Weights of a small GPT-style language model, trained from scratch on English Wikipedia: rotary positions, no biases in attention or MLP.
MLP neurons of a small language model. Each row is named by its layer, matrix (gate and up: input weights; down: output weights) and neuron, and shows model dimensions 16-143. Each number is 128 + 32 x the weight over its row's rms, rounded and kept within 0 to 255. A neuron's up and down rows have the sign that makes its largest values positive.
After each neuron's rows, "fires on" lists the tokens most often at its 100 highest values on Wikipedia text that the model never trained on.

L10.gate237 [104 156 177 100 108 112 102 130 144 134  90 117 107 134 123  99 146  86 162  95 123  96 147  65 172 134 127 141 194 160 141 112 198 179 139  67 126  86 116 161 183  99 141 118 181 110 136  79 140 106 201 105 142 171 149 127 136 142 116  94 128 146 118 182 142 136 144 144 165  79 119  94 117 102 132 129 116 114 155 164  98 136 121 124  77  90 126 144  79 123 129  98  47 183 127 117 140 119 132 112  94 154 131 119 119 124 136  97 171 117 106 148 166 136 121 185 138 110 108 116  53 134 127 127 106 111 104 109]
L10.up237 [ 87 185 119 138  86 137 188 118 145 187 103  77 150  85 166 103 121 178 196  92 119 130 143 128 160 134 124 123 149 117 148 115 176 147 120  63  98 117 151 161 186 145 148 126 173  94  96 113 149 105 153 129 134 121 179 121 178  39  70 163 110 112  93 165 168  99 127  81 160 118 107 122 166 169  66 160  74  60 130 146 119 104 124 172 112 145 127 118 141 183 153  74  91 124 114 108  84 162 137 141 113 133 149 135 110 114 103 123 178 209 150 119 107 144 178 197 197 116 126 113 111  88 154  93  99 124 111 147]
L10.down237 [ 70 127 143 131  68 127 173  96 193 147 129 120 125 102 160 129 123 156 168  79  88 247 142 140 156 104  95 123 157 142 131 109 154 141  91 128 128 132 170 121 121 106 158 129 117  79 131 122 137 115 115 121 102 116 120   0 189  67 107 133 130 133  88 157 119 145  99 116 136 116 139  95 190 113  99 111 122 170 101 122 128 139 172 129 185 138 172 117 141 107 101 109 105  49 112 170  95 156 119 177  77 110 144 108 133 140 133  90 160 134 128 112 169 118 129 151 177 128 173 127 141 150 132  78 100 132 143 181]
fires on: "\n\n", "\n"

L7.gate465 [115  54  78 151  84 182 124 125  85  84 164 165 135 188 147  84 133 131 137 182 111 125  84 143 168  87 161 111 160 179 111 209 101 124 129 144 150  93 148  56 105 102 149  89 121 157 102 165 124  71 182 154 181 178 158 143 128  85 129 131 124 138 117 120 142 169 118 157 147  89  99 107 170  96 137 106 116 107 133 131  72 108 141 129 140 136 113 121 121  84 168 108  59 125 125 163 147 120 208 174 129 142 113 172 117  83 138 105 162 121 114 137  93  92  86 117 150 127 124 184 115 103 146 137 141 163 125  78]
L7.up465 [ 74 145 111 136 143 121  97 141 110 119 138 101 138 141  82 150 160 156 109 126  95  81  72 131 121 122 226 112 136 108 141 100 145 158 133 131 159 166 136 119 130 140 165 113  79 120 151 131 101 111 150 192  73  72 164 105  97 176 107 154 130 131 102  91 123 204  63 102 107 123 139 100 158  78 128 162  94 151 127 126 138 120 151 136 180 114 131 111 179 167 114 145  76 171 142 122 133 168  98 168 119 163 154 161 106 220 158 108 122 127 145 182 146 167  96 182 126  77 162 132 149 109 185 169 157 164 109 170]
L7.down465 [137 181 148 102 106 160 125  82 200 124 132 133 100 111 126 115 131  95 114  96 150 124  56  85 122 116 139 170 132  89 176 123 142 117 164 138 107 143 135 136 123 139 140 113 155 106 161 109 103 162 159 179 122  93 112 139 144 149  96  91 151  86  95 172 109 103  96 135 170 106 167  52 115 107  99 180  91 136 114 178 141 103 164 170 190 105 122 151 171 154 153 138 102 172 141  83 100 140 117 182 111 137 100 142 146 151 181 131  45 201 121 156 102 216 111 170  62  93 123 128  88 185 115 117 119 107  74 111]
fires on: "P", "R", "D", "S", "p", "B"

L8.gate766 [141  81  66 147 142  97 117 157 136 138  98 130 157 135 185 143 164  86 146 125 128 137  95  55 142  68 138 155 139 123 183 122 111 126 146 144 147 168  83 130 159 123 165 141 172 180 131  78 154 153  84  99 132 157 121 108 124 101 119  86 114 148 162  89 185 115 124 111  77 140  98 126 115  71 143 138 147 119 118 104  91 104 145  91 152  71 115 135 126 157 142 132  92 122 118  59 119  70 202 140 169 147 117 114 180 117  84 126 144 144  36 159 151 124 132 104 134  99 137 115 149  78 141 169 156 181  78 121]
L8.up766 [193 140 157 157  99 103 121 115 131 120 120 167 193 111 143 125 143 124 138 108 125 120 145 142 146  95 140 137 108 118  71 127 112 163 133 157  70 107 114 121 115 161 114 112  68 167 119  98 169 103 136 137 119 105 150 142 177 132 149 167 172 153 163 159 151  93 131 133 143 101 125  84 132 119 148  78 134 130 102  60 148 158  92 158  72 119 160 139 105 134 176 127 195 132 102 183  57 133 173  85 115  91 157 178 161  95 112 141 158  91 130  87 146 122 153  92  76 170 109 122 107  91 140 143 126 147 101 109]
L8.down766 [157 106 107 145 150  69 106 186  62 198 122 113 117 114 122 131 129  76 139 124 137 158 116  92 177 103 151 149 149  80 230 117 143 112 126 109  90  79  89 119 190 156 138 122 178 182 134 126 150 129  83 150 130 139 117 102 128  96 109  84  90 102 186 117 160 166 166 144 133 128 146  78 136 112 173  69 121 130 159 112 148 132 154 145 140  98 136  86 131 174 188 112 172  69 127 122 128  50 129 103 177 180 108  99 155 101 178  86 152 108  69 163 150 115  65 111 114 134 104 115 156 120 145 125  57 118 140 119]
fires on: "at", " Gu", " gu", "ic", "u", "oth"

L5.gate522 [ 98  76 124 126 101 161 153 136  71 111  86 120 114 129 150  69 166 180 168 139 152  94  91 154  93 171 141 189 183 170 162 163 110 152 141 190 107 131 134 144 104 134 185  66 133  48 150 140 112 122  96 152 158 181 155 140 155 115 157  65 117 156 158 146 103 119 129 136 116 138 119  55 132 106 153  72 152 154 144  76 109 154 163 123 108 104 159 170 141  51 144 104 101 191 139 123  91 105 113 143  94 123 110 114 115 114 162 127  59 125 127 158 147 130  90 145  94 217 116  84  89 141 172 107  89 137 139 111]
L5.up522 [112 137 160 115  65  85 174 173 121 165 144 191 159 150 167  83 172 180 143 113 103 120  92  86 114 137 100 176 143 137 129 141 102 138 147 184 182 153 112 110 130 152 128 143 105  79 127 148 134 156  31 106 143 162 107 131 168 104 111 116 149 155 135 113 108 130 126 133 147 185 114 127 119 122 146  99 142 104 128  77 111 110 107 129 204  63 169 110  74  91 171  51 183 128 112 140 137 161 106 144 129 136  96 105 127 127 142 109 185 125 183 128  98 136  79  61 111 166 132 113 152  89 165 105  95 174 146 110]
L5.down522 [167 165 138  87 142 123 119 196  84 142 172 167  95 148 149 149 115 106 127  76 140 141  75 159 134  95 121 129 125  91 110 137  99  89 148  81 179  83 165  82 127 132 123 109 132 107 113  85 139 163  95 149 143 119 142 133 118 180 108 141 223 139 152 111 175 147 142 133 151 168 160 125  67 114 106  99 122 145 116 111 139 108  97  97  88 106  82 130 102 107  82 137 102  83  80 132 112 128 129 173 166 110 101 157  79  92  92 129 182 132 185 121  83  80 228 134 113 130 168 129 118 117 156 115 114 129  86 120]
fires on: "il", "rew", "ar", "aul", " career==", "to"

L8.gate734 [146 131 165 119 170 105 149 143 152 176 107  96 139 126 128  44 119  87  83 111 150 113 115 139 132  73 115 138 131 142 128 134  80 143 118 126 135 117 128 128 101 179 116 132 170 147 168 126 154 107 135  97 103 157 112 131 141 102 129 126 120 138 144  52 131  94 157 162 114 148  51  89 124 129 193  76 177 121 103  96 126  88 118 102 127 137 150 135 137  78 124 128 113 144 145 126 121 117 161 170 126 172  60 101 165  44 139  73 139 100  78  99 152 116 115  77 125 117 135 161  92  59  79 106 122 192 133  72]
L8.up734 [122 152 138 106 114 130 125  98 158 152 159 145 173 129 128  96 159 128 103 178 131 139 148 157 127 138 115 153 111 141 154 123 141 127 151 202  85 135 158 143 172 160 156 122  97 111 160 167 141 119 135 147  99 118 163 141 166  84 112 131 131 122  73  87 129 107 216 133 153 117 118  81 181 122 136 149 147 154 144  97 139  81 125 136  81 122 120 111 184 109  62 126  78 173 137  78  93 125 140  87 117 153  92 123 141 133 126 134 168  69  97 170  84 119 111 129 124  97  86 120  79 117 115 155 124 139  86 128]
L8.down734 [ 80 151 144 154  87 109 181 105 106 133 167 116 157 137 175 143 104  83 132 172 148 211 144 132 194 132 111 104 143  90 112 128 114  74 141 131  97 118  89 149  99  84  93 104  91 121 154 112 177  97 117 132 148 145  87  55 167  81 125 162 150 135 113 112  99 159 146 117 162  94 125 106  98  95 118 122 122 111 163 158 100 120 255 160 125 104 152 122 142 156 177 129 145  93 139 119 138 121  76 100 148 153 118 123 146 129 157 128  95 126 129 197 148 181 131 113 150  68 111  95 106 104 154 154 163 128 161 126]
fires on: " Her", " gu", "en", " Gu", "or"

L7.gate463 [ 31  87 130 120 118 176 143 139 139 136 110 128 172 102 117 158 147 192 156 144 115 115 157  86  54 134 124 179 119 152 145  60 168 163 165 168 130 174  90 115 146 114  93 115 138 113  98  88 167 141 116  98 163 130 113 113 142 102 127 134 148 156 119 180  61 145  77 130  80  83 106 159 140 140  98  87  94 134 107 141  88  69  91 144 122 143 111  95 166 119 161 120 190 152 112 153 140 154 148 110 112 150 100 144 143 146 108 120 100  80  81 154  90 128 105 151 144 214  88 102 133 118 114  97  97 157 136 177]
L7.up463 [146 116  75 135 154 165 183 136 180 108 201 125 199 169 124  70 158 127  76 147 147 130  78 105 169 108  63 128 135 124  94 141  98 103 154 100  49  53 182  84  83 109 168 122 130 157  94 133 115 160 140 214 179 152  87 120 159 124 155 175 133 139  90 118 133 124 103 133 104 137  81 141 103 110  80 113 114 120  81 115 161  97  79 127 119 132 123 132 110 124 107 123 146 148 161 147 102 153 107  85 147 159 121 153 113 105 132 143 118 131 132 136 156 166  95 123 164 109 127 111 140 133 142 131  91 128 146 105]
L7.down463 [145 114 143 174 168 148 135 144 134 157 158 141 101 116 154 137  77 135 123 134  99 141 164 171 108 118  93 146 122 164 160 106 110 141 148 173 146 176 153 106 174 127 107 134 141  71  69 154 137 134 147 151 103 147 169 105 162  65 168 170 106 119 153 123  89  79  50 136 159  86 130 143 156 138 175 144 157 165 153 123  94 144 136 156 144  86  86 115 159  90 125 132 105  68 148 111 177 119  97 150 149 156 124  74 134 128 157 139 138 135 122  78  70  33  86 120 153 181 107  62 137 109  82  80 147 129 180 145]
fires on: "f", " Af", "as", "to", "or"

L6.gate257 [166 114 119 124 176 121 121 109 166 118  99 124 172 189 149  25 140 113 203  99 114 100 101 109 136 117 147 160 144 134 178 139 114 128 115 126  92 103 135 133 158  93 121  69 136 111 140 109  80  94 202 113 105 117 163 147 148 105 201 117 103 108 149 112 155 122 131 156 120 143 131 104 129  98 148  72 175 142 121 108 108 125 121 105  96 124 189 124 118 128 116 193 142 232 122 157 106 141 151 120 100  95 109 149 101 117 132 125 181 125  90 116 113 105 104  92 162 122 142 139 100 147 123 139 118 127  78 121]
L6.up257 [153 111  96 128 131  60 129  78 128 132  74 118 145 144 119 127 176  96 161 105 107 132 103 160  70 100 126 120 129 119 161 103  52 179 147 147 153 134 205 145 142  98 141  78  72  81 128 177  71 109 179  97  93  90 177  78 104 104 213 150 125 116  95 181 170 130 137 152 138 136 114 136 176 112 102 132 122 158 133 134 149 126 135 117 133 143 143 102 135  79  75 171 126 156 118 115 166 184 114 179 131 108  86 103  78 196 120 176 152 168 141  82 117 117 108 151 166 105 112 150 165 108 171 139 122 131 147 121]
L6.down257 [136  81 117 140 119 133 200 107 119 120  93  75  98 153 119 148 106 104 107 119 141 120 123 138 120 106 150 175  86 154  67  87 191 128 131 152 182 128 179 174 109 141 129 146  70 144  54  55  76 151  97 174 159 103 140 173  92  77 127 135 127 131 127 142  86 111  77 113 167 132 121 113 128 137 120 158 107 130 117 214 150 105  78 156 136 107  90 121 153 156 121 120 100 166 134 146 184 166 179 123 115 141 169 120  94 162 107 142  96 167 153 119  73 182  95 147 126 120 125  91 142 175 156 159 113 114 158 193]
fires on: "R", "L", "E", "P", "I", "S"

L10.gate449 [179 157 106 139 162 107  87 108 156 169 152 185 151 110 138 179 105 180 151  82 128  95 174  83 175 190 172 146 125 128 157 182 117 162 126  80 194 122  94 120  52 151 120  60 102 142 178 120 124  99 112 147 123 150 116 157 126 137 117  84 113 121 154 161  99 107 105 142 145 123  84 138 149 100 139 122  98 202 122 116 124 120  82 100 145 159 124 152  87  90 142 100 129 255 125 160 178 132 100 119  94 152 118 151 119  74 102 123 171  68 122 155 131  66  71 134  94 178 134 149 106 120 139  92 170 130 112 129]
L10.up449 [131 147 137 170 136 161 211 123 105 187 128 177 133  90 132 140 122 171 200  36  66 113 145  87  82 181 139 116 142 100 136 198 122 137 158  88 157  99 199 164 140 195 133 109 162 146 156 110 138 135 155 122 132 142  98 136 167 137  96  99 103 140  95  89 174 125 102  69 190 118 120  92 145 106  86 133  87 119 138 113  76 113  77 144 146 114 123 113 136 137 142  60 129 140  77 140 125 111 132 182 129 138 107 134 127 138  88 112 142 149 144 136 148 140 120 101 125 186 132 156 134 143 132  68 151 119 134 156]
L10.down449 [106  86  94 109 105 144 150 119  88 144 134 117 137 113 141 101  99 144 140  93  51 150 125 136 101 146 148 115 120  74 135 150 132 155 116 115 132 134 124 169 149 187 170 123 166 105 106 111 160 112 173 124  92 161 134   0 126 157 118 139 123 136 140 118 128 104  85 119 185 131 102  80 189 131 151 213 107 117 138 146 165 168 128 158 142 134 162  83 134 111  91 130 129  31 148 102 118  82 158 177   0 157 110 182 138 151 124 114 108 141 121 142 152 131 135 170 194 155 144  69  96 170 111 104 106 100 149 165]
fires on: ".", "\".", "\"", "\n\n", ":", ": "

L10.gate435 [153 150 146 142 159  98 124 169 116 109  85  59 118  63 115 148 142 151 118 124 119  62  84  95 142 116 184 143 140 178 164 135 143 146  98 112 144  88 155 138 136 114 131 101 156 128 141  77 104 108 146  68 169 147 162 146 152 152 139 138 104 132 135 120 115 143 136 117  85  93  82 107 158 167  88  93 130 151  78  61 105 168 144  95 121 184 171  69 142 130 134 127 117 166  73 104 139 113 156  73  77 145  88 152 152 140 205  83 130 164 119  92 138 103  67 170 134 116  74 120 100 106 110 124 124 126  80 134]
L10.up435 [151 125 144 141  96 168 177  91 104 147 104 105 130 123 136 136 120  97 117 105 158  84 142 126 116 132 163 182 151 124 148 105 154 146  77 144 125 142 161 125 138 123 107 144 162  63 156 160 134 118 130 168 110 110 137 117 105  70 115 156  96 171  90 152  89  97 100 126 115  93 106 121  61 223  80 114 120 144 165 101 104 145 137 143 151  84 162 165 151 121 103 120 111 156 114 149  65 186 178 122  97 125 198  71 158 112 138  92 145 220 180 199 145  74 140 166 140  98 147  88 153 142  92 126 133 143 108 151]
L10.down435 [102 166 157 159  53  86 174 123 184 126  79 119 152  97 173 124 104 157 161 115 150 143 140 130 134  81  80 158 137  87 111  88 162 160 177 194 149 144  93 147  95 112  90 140 139  85 105 131 166 142 144 171 144 124 115  24 144 105 150 113  84 147  72 132 119 145 117  94 187 121 133 146 117 144  75 137 155 157 200 107 111 155 115 145 181 118  89 144 113 150  81 127 170  86 108 163  67 129 153 115  99 165 120 148  71  81 129 137 142 122 179 122  74 143 145 181 236 132 147 120 119 160 143 144  97 108 204 145]
fires on: "\n"

L5.gate379 [140 114 121 171 177  95 138 145 172  68 153 185 156 140 174 123 109  87 152 114 168  76  70  47 143 126  78 107 100 105 128 152 127 126 103 120 176 133 112 176 164 146 145 128 101 135 123  98 143  92 140 115 135 173 105 142 121 161 133 177 133 152 151 101 163 154 149 176 107 151  70 166 144 174  93 133 144 114 110 136  70 121 126 143 124 114 127  46 112 119 108 134 127 158 219  93 110 181 139  70  99 199 138 119 192  96 141  59 149 138 102 115 125 191 140 114 139 148 138 173 103 153 136 159 113  82 142  85]
L5.up379 [107  96 146 143  91 108 117 100  78  56 104 109 127  70  76  92 129 132 131 111 131  87  81 110 146  74  96 113 152  94 119 148 189 158 120  38 148 178 130 184 181 122 132 110 116 132 141 133 112 100 107 120 141 113  95 125 156  88 158 189 112 127 149 107 102 154  89 133 208 176 117 125 116 163  76  90 146  80 110 117 107 141 132 147 130 128 133  65 113 150 124 125  99 106 143 123 111 163 127 100 128 158 173 115 156 164 127 104 173 152 152 100 114 174 180  99 144 143 128 114 117 149 141 129 137  69 156 139]
L5.down379 [140 128  99 152  74 146 152 104  72 143 156 180 134 148 107 102 115 128  62  79 123 216 116 156 113 103 120 178 189 134 129 146 149 151 143 131 112 129 127 113 157 135 111  90 157 123  94 189 203  57 159 119 132 103 120  57 138 115 131 140 125 157 120 134 134 140  82 107 129 159 214 161 120 146 151 158 103 127 141  93 117 101 164 143 125 151 146 147 144  90 126 120 101 119 153 186 124  92 115 145 107 113 168  77  61 120 128 144 131 157  99 134 161 102 175 138 104  88 209  82 194  97 122 129 153 136 174 139]
fires on: "st", "ib", "er", "or", "av", "op"

L3.gate594 [118 176 170 135 124 137 110 145 176 132 156 107 112 144 127 133 136  69  94 151 146  94 112  95 116 106 129 138  77 183 154 151 161  91 127 116  95 142 156 145 117 147 103 127 169 125 132 172  84  96 199 166 147 105  90 137 153 141  62 171 156 114 105 215 109  92 108 102 200 156  78 155 158 137  96 113 159 135 176 101 116 187 135  77 124 137 143 171 116 152 147 169 131 163  88  99 151 146 174 134 101 122  91 116 126 116 117  84 142 108 117  86 100 146 153 117 113 107 127 117 138 123  97 165  86 156 154 154]
L3.up594 [107 129 120 125 121 144 125 111  92 126  84  79 115 133 153  82 135 121  86  93  95 111 158 100 106 120 125 118 137 138 217 102 124 144 106 106 171 153 112  73 102 108 190  81 156 148 106 117  94 170 127 149 172 173 196  94  64  74 154 118 118 138 110 149 176 107  97 108 119 142 134  43 130  86 121 103 113 138 128 134 119 108 182 148  88  83  98 145 131 138 147 190 163 140  75 122 117 132 232 144 157 163 112 106 133 155 121 174 133 150 145 129 238 101 125 176 156 133 116 110 140 137 150 152 100  44 192 172]
L3.down594 [ 93  73 105 147 136 149 107 103 118 110 114 183 138 115 181 135 161 114 128 111  69  85 145 139 113 134 142 121 127 130  88 132 116 136  87 198 143 143 132 114 106 144 151 151  23 129  63  49 168 112 122 130 134 144 176 150 165  83 111 130  99 119 110 133 143 144 119 154 147 100 142 127 202 133 156 152  85  96  79 109 114 195 132  71 130 124 123  97 123  61 154 160 176 130 126 164 196 184  97 174 115 140 185  97 130 138 102 140  91 140 174 107 123 119 101 123 122 139 145 160  82 107 113 195 133 118  85 106]
fires on: "ore", "ists", "ene", "ale", "orts", "az"

L11.gate575 [116  59 142 177 149  90 111 135 134 179 127 160 137 138 134 135 137 139  67 118 127 121  88  97  73  75 118 141 144 128 159  77 146 130 155 130 164 126  93 155  81  96 133  99 164 155 120 108 130 148 156 118  61 201 173 122 108  96 117 182 118 159 112 151 152 136 158 182 107  97 145 132 111 129 124 113 120 120 117 140 121 168  89 149 122 201  85 140 181 114 102  88  70 129  96 126 155 135  87 140 127 119 118 131 152 140 182 105 143 136 103  77 144 131 103 130 100  87 160 127 106  50 156 148 169 189 112 100]
L11.up575 [115 164 118  67 102 121  98 113 114  97 140  37 176 150  56 145 142 135 138 158 122 170  96 150 145 137 191 139 110 147 140 147 206 144  96 116  74  93 117 145 149 126 125 133 157 146 151 141  80 190 128 132 112  79  63 140  31  98 124 111  74 138 123 110 161 171 142  84 118 142 129 127 158 155 158 139 127 118 114 172 150 161 148 159 152 150 217 143  93 169  88 129 147 131 131 115 176 131 101 100 109  93 143  84 138  96 121  73 110 146 149 130  79 159  67 181 127 113 170 140 161 113 153 181  91 139 114  94]
L11.down575 [110 110  79 156 101  79  79 104 110 136 155 160 177 129 137  84 131 150 137 114 211 126 152 146  91 144 107 104 191  75  81  98  91 118 130 139 103 156 113 126 154 126 147  97 142 166 100 119 141 156 131 150 133 124 102 104 103 132 145  83  73 155 116 128 114 102 142 164 112 101  71 158 142 108 117 152 130 127  59  86 121 182 148 190  50 100 161 123 129 135 141  97 100 113 143  83  94 132 132 177  81 142 131 168 111 164 108 163 179 216 103  92 130 127 177 123 123  70 104 151 141 111 129  58 131  71  87 140]
fires on: "b", "m", "it", "pl", "M", " (B"

L7.gate430 [119  67 116 180 172 140 133 135 144 120 128 109 158  99 146 105 113 166 171 108  82  80 108 123 181 159 182  31 143 116 103 113 109 115  86 126 139 152 113 142 172 141 149 131 143 132 147  81 209 126 141  99 104 145 114 163  71 185 165 118  70 153 137  83 147  91 155 139  81  99 126 120 147 143 153 120  92 106 129 113  86 132 130 137 129 142 151  92 116 118 164 128 139 158 168 118 115 132 135 145 104 107 150 156 156 158 104 108 147 106 149 110 196 118 138 126 159 200  54 188  88  95  10 161 101 149 121 148]
L7.up430 [131 167  99 162 103 158 116 130 122 112 119  96 155 132  94 107  90 147 117 122 117 106 134 137 160  89 103 118 102 185 219  91  70 156 212  45 177 128 101 113 145 139 170 147 114 132 148 135 114 135  58 130  86 141 159 114 122 103  99 130 117 153 184 137 117 146 144  94  94 140  98 102 108 163 145 138 127  96 136 153 140 115 130 172  64 125 110 115 135 160  95  98 180 118 146 115 195  66  93 147 123  95 144 144 162 223 184  70 137  57 164  97 162 170 154  71 116 157 133 138 126 132 137 151 157  83 135 120]
L7.down430 [118 140  83 109 115  84 120 134 143 131 132 174 128 140 137 151 115 125 111  85  88 133 160 184 116 175 153 150  91 144  94 107 119 155 124 101  62 119 181 108 124 157 172  61 128 121 118 188 127 115 158 147  98 109 104 112 110 180 126 103  89 148 148  75 153 125 163 180  71 174 136 173 124 174 111 219 148 109 138 113 100 122 163  87 140 111 130 112 122 129 108 150 124 116 128 132 175 218 169 144  98 181 171 141  67 113  55 162 151 115 169 155 136 121 103 104  54 135 125 136 101 162 110 167 152  72 139 144]
fires on: "l", "er", "or", "ated", "ing", "es"

L10.gate558 [141  78 151 151 181 120 121 164 162 150  64 169 151 204 154 118 128  50 158 140 141 111  95 130 156 171  79 146 134 106 180 106 160 142 125 150 170  85 145 126 138 154 110  93 143 124 127  86  46  72 176 110  95 114 141 128 150 141 140 104 123 133 112 117 147 160 158 177 117 114  88  92 157 103 125 115 158  93 153  92  96 115 112  92  83 129 103 111 152 126  82 113 170 171  91 132 133  72 132 153  91 166  97 175 129 120 129 150 117 116  87 104 147 141  91 159 163 154 121  95  80 166 183 156 131 178 164 127]
L10.up558 [158 113 159 119 137 123 152 179 128 159 122 110 130 149 135 147 128  93 182  93  77 131  81 133 155 184 116 155  91  78  80 168 146 105  81 176 122 119 183 163 152 113 125 127 194 152  69 111  46 131 164 161 104  76 128  97 146 149 153 187 118 115 120 139 164 164 136 111  92 211 123  96 117 145  85  99 146  90 204 133 114  78 169 150 172 190 150 113 141 106  99 105 172 154 140 151 117 122 127 146 132  56 148 130 142 102 147 107  98 196 135  88 172 131 131 105 159 138 128 107 121 162 184 132 135 136 159 108]
L10.down558 [145 109 167  85 104  80 131 127 126 144 106 119 175  47  89 183 124 131 136 190  96 133 183 124 162 104 138 174 109 147  57 132  88 201 117 146 136 121 145 146 163 119  70 151 126 138 116 130 184 176 118 164 165 108 116  76 162  45 136 125 132 141  81 173 134 129  88 124 126 194 169 109  83 185 124 167 117 111 140 113 162 163 136 150 122 101 179 148 125 126 144 137 152 133  79 167  87 161  76  80 194 124 150 136  95 146 108 154 138 145 156  80 117 129 147  93 120  90 137 123 121  93 152 139  80 119 158 133]
fires on: "f", "S", "E", "F", "M", "T"

L5.gate759 [ 90  91  91 100 100 164 171 112 152 122 118  87 176  86 117 111  74 100 141 159 108 102 140 151  87 146  97 119 122 120 101  88 124  86 187 149 142  63 137 135 132 125 127  93 113  70  62 124 175 167 145  75 147 183 167  99 164 104 174 111 118 129 118 151 124 151 225 110  89 135 184 130 184 110 143 115 124 193 120 155  93 119 116 156 171 104 128 108 114 121  99  86 127 127  98 128 150 154 140 192  93  97 121  85 125 171 118 137 156 172  64  80 139 141 149 153  73 120  89 117 115 132 137 125 160 148 100  91]
L5.up759 [144 129 170 155  68  77 123 100 150 126 146 204 112 104 138 173 133 140 165  81 161 117 140 152 137 208 108 149  53 131  98 125 148 138 131 152 136 103 130 187 136 189 101 135 109 148 158 111 107  81 141 122  83 127  85 150 106 147 129 154 156  88 115 171  86 142 151  91 125 155 146  88 131  95 119 122  72 128 128 122 149 157 126 155 126  90 188 162 136  75 146 146 187 157 144  96  68 153 102  99 154 114 172 125 182 112 132  81 142  86 115 164 130 103 169  77 153  62 110 122 112 142  97 138 116 162 153 162]
L5.down759 [ 92 132 130 122  92  92 168  90 118  82 127 192 168 110 107 128  78  85 140 135  70 160 168 122 123 144 148 126 160 144  90 124 124 126 125 162 134 121 146 130 118 127 131  72 140 119  72  79 136 108 180 113 129 101 128 108 156 103 176  84 147 155  64 144 117 172 152 142 174 156 100 122 217 139 174 197 175 118 134 139 190 109 177 144  81  94 101 171 130 115 126 136 143 202 102 148 133 137 104 144 103 145 130  96 182 157  91 101 139 116 110 137 166 131 153 139 102  74 140 154 110 154 127 157  95 136 156 113]
fires on: " \"", "olog", " found"

L7.gate747 [ 67  88  63 119 106 100 101 121 145 102 132 124 112 159 160 131 108 116 147 103 120 115 116 140  86  92 170 194 131 163 151 180  68 117 124 119 126 166 124 137 103 135 115 110 128  84 100 107  90 105 160 159 164 119 199 131  87 159 193 177 137  95 146  92 125 159  89 165 136 173  90 120 159  96 129 126  96 164 127 161  88 104 172 150 153 125 130 144 119 103 126 128  65 248 104 189 104 160 148 137  71 141  46 140 123 175 151 119 121 126 105 144 100 149 108 129 139 143 122 131 118 149 156 167 155 144 127 142]
L7.up747 [132  81 157 119 155 162 134 124 163 121 146 107 160 145 123 157 107 123 153 119 129 101 130 157 155 107  92  94 110 245 154 116 154 143 152 126 137 141 154 198 174 143  86 110 151 156 121 137 139 142 113 134  82 117 129  78 150 146  81 137 104 132 150 120 139 122 120 153 146  97 127 136 121 194 137 110 116  75 133   0 102 129 161  90 141 132 153 116  74 123 113 143 136 137 170 122 145 153 112 138 109 123 124 158 114  93 149  44 112  76 117 122 126 114 139  52 168  53 172 153 158 111 149 115 171 110 162 100]
L7.down747 [137 132 123 113  91 110 122 143 205 112 149 148  52 168 152 172 102 127 152  98 138  74 143  80 108  92 166 179  86  97  97 125 125 120 138 116 204 137 178 123  70 109 167  88  43 112 145 105 157 158 125 132 124 141 113 180 123 122 112 131  94 152  89 147 125 147 117 147 135 124 141 123 127 172 127 135 112 125 128 117 127 136  96 169 122 171 105 130  82 171 116 117  84 129 143  95 136 117  84 112 121 123 163 153 119 115  56 128  80 167 140 159  93 144 123 192  96 131 138 101 103 136 165 146 105 186 120 157]
fires on: "A", "C", "I", "E", "G", "P"

L5.gate240 [116 146  95 162 115 154 130 111 103  85 192 124 157  92 115 198 179 127  90 129  70  89  98 118 116 192 193 141  96 134 129 149 105 141  86 143 124  68 167 122  49 158 126 107 140 132 115 124 122 116 135  51 150 179 138 147 118 139 116 137 131 153  97 163 113  80 209 131  94 116  94 122 167 148 158 128 187 152 108 112 133 169 113 154  40 166 165 158 163  90 110 109 145 157 135 199 138 138 119  91 131 139 100  97 124 150  90 106 148  99 159  64 117  54 145 178  79 140 106  94 133 176  70  88 154 143 144 115]
L5.up240 [169 188 129 127  93 127 144 127 116 148 120 110 147 152 113 162 101 181 146 133 118 136  89 156 106 181  94  96 108 137  39 109 167 121 116 149  92 103 125 141 149 110 123 134 133  78 102 150  71 128  88 127 119 151  91  98 146 111 157 150  92 152 145 142 138 142 135 140  91  89 142 133 137 126 132 133  71 130 160 123 135 131 170 166 128 169 156 149 107 129 168 138 176 160 143 167 190 124 171 122  88 162  96  51 104 158 115  81 136 111  92 115  90  58 172 118  74  99 107  83 157 153 106 146 178 175  81 111]
L5.down240 [116  95 124 160 111  93 187 169 138 112 154 148 122 122 141 159  69 128 120 120  94 189 132 154 137 112 139 149 140 132  79  99 129 131 114 156 162  89 166  83 115 112  77 100 106  82 122 171 119 126  94  93 100 108 162  69 137  98  88 159 143 135 178 161 195 114 119 145 143 140 165 161 174  74 107 194 138 144 123  93 158  69 148 104 117 128 150 141 169 154 203 125 134 207  99 166 119 110 106  90 165 120  89 127 108  84 120 102 188  69 140 140 152  81 192 151 125 131 146 120 137 189 120 151 131 168 160 154]
fires on: " \"", " | W"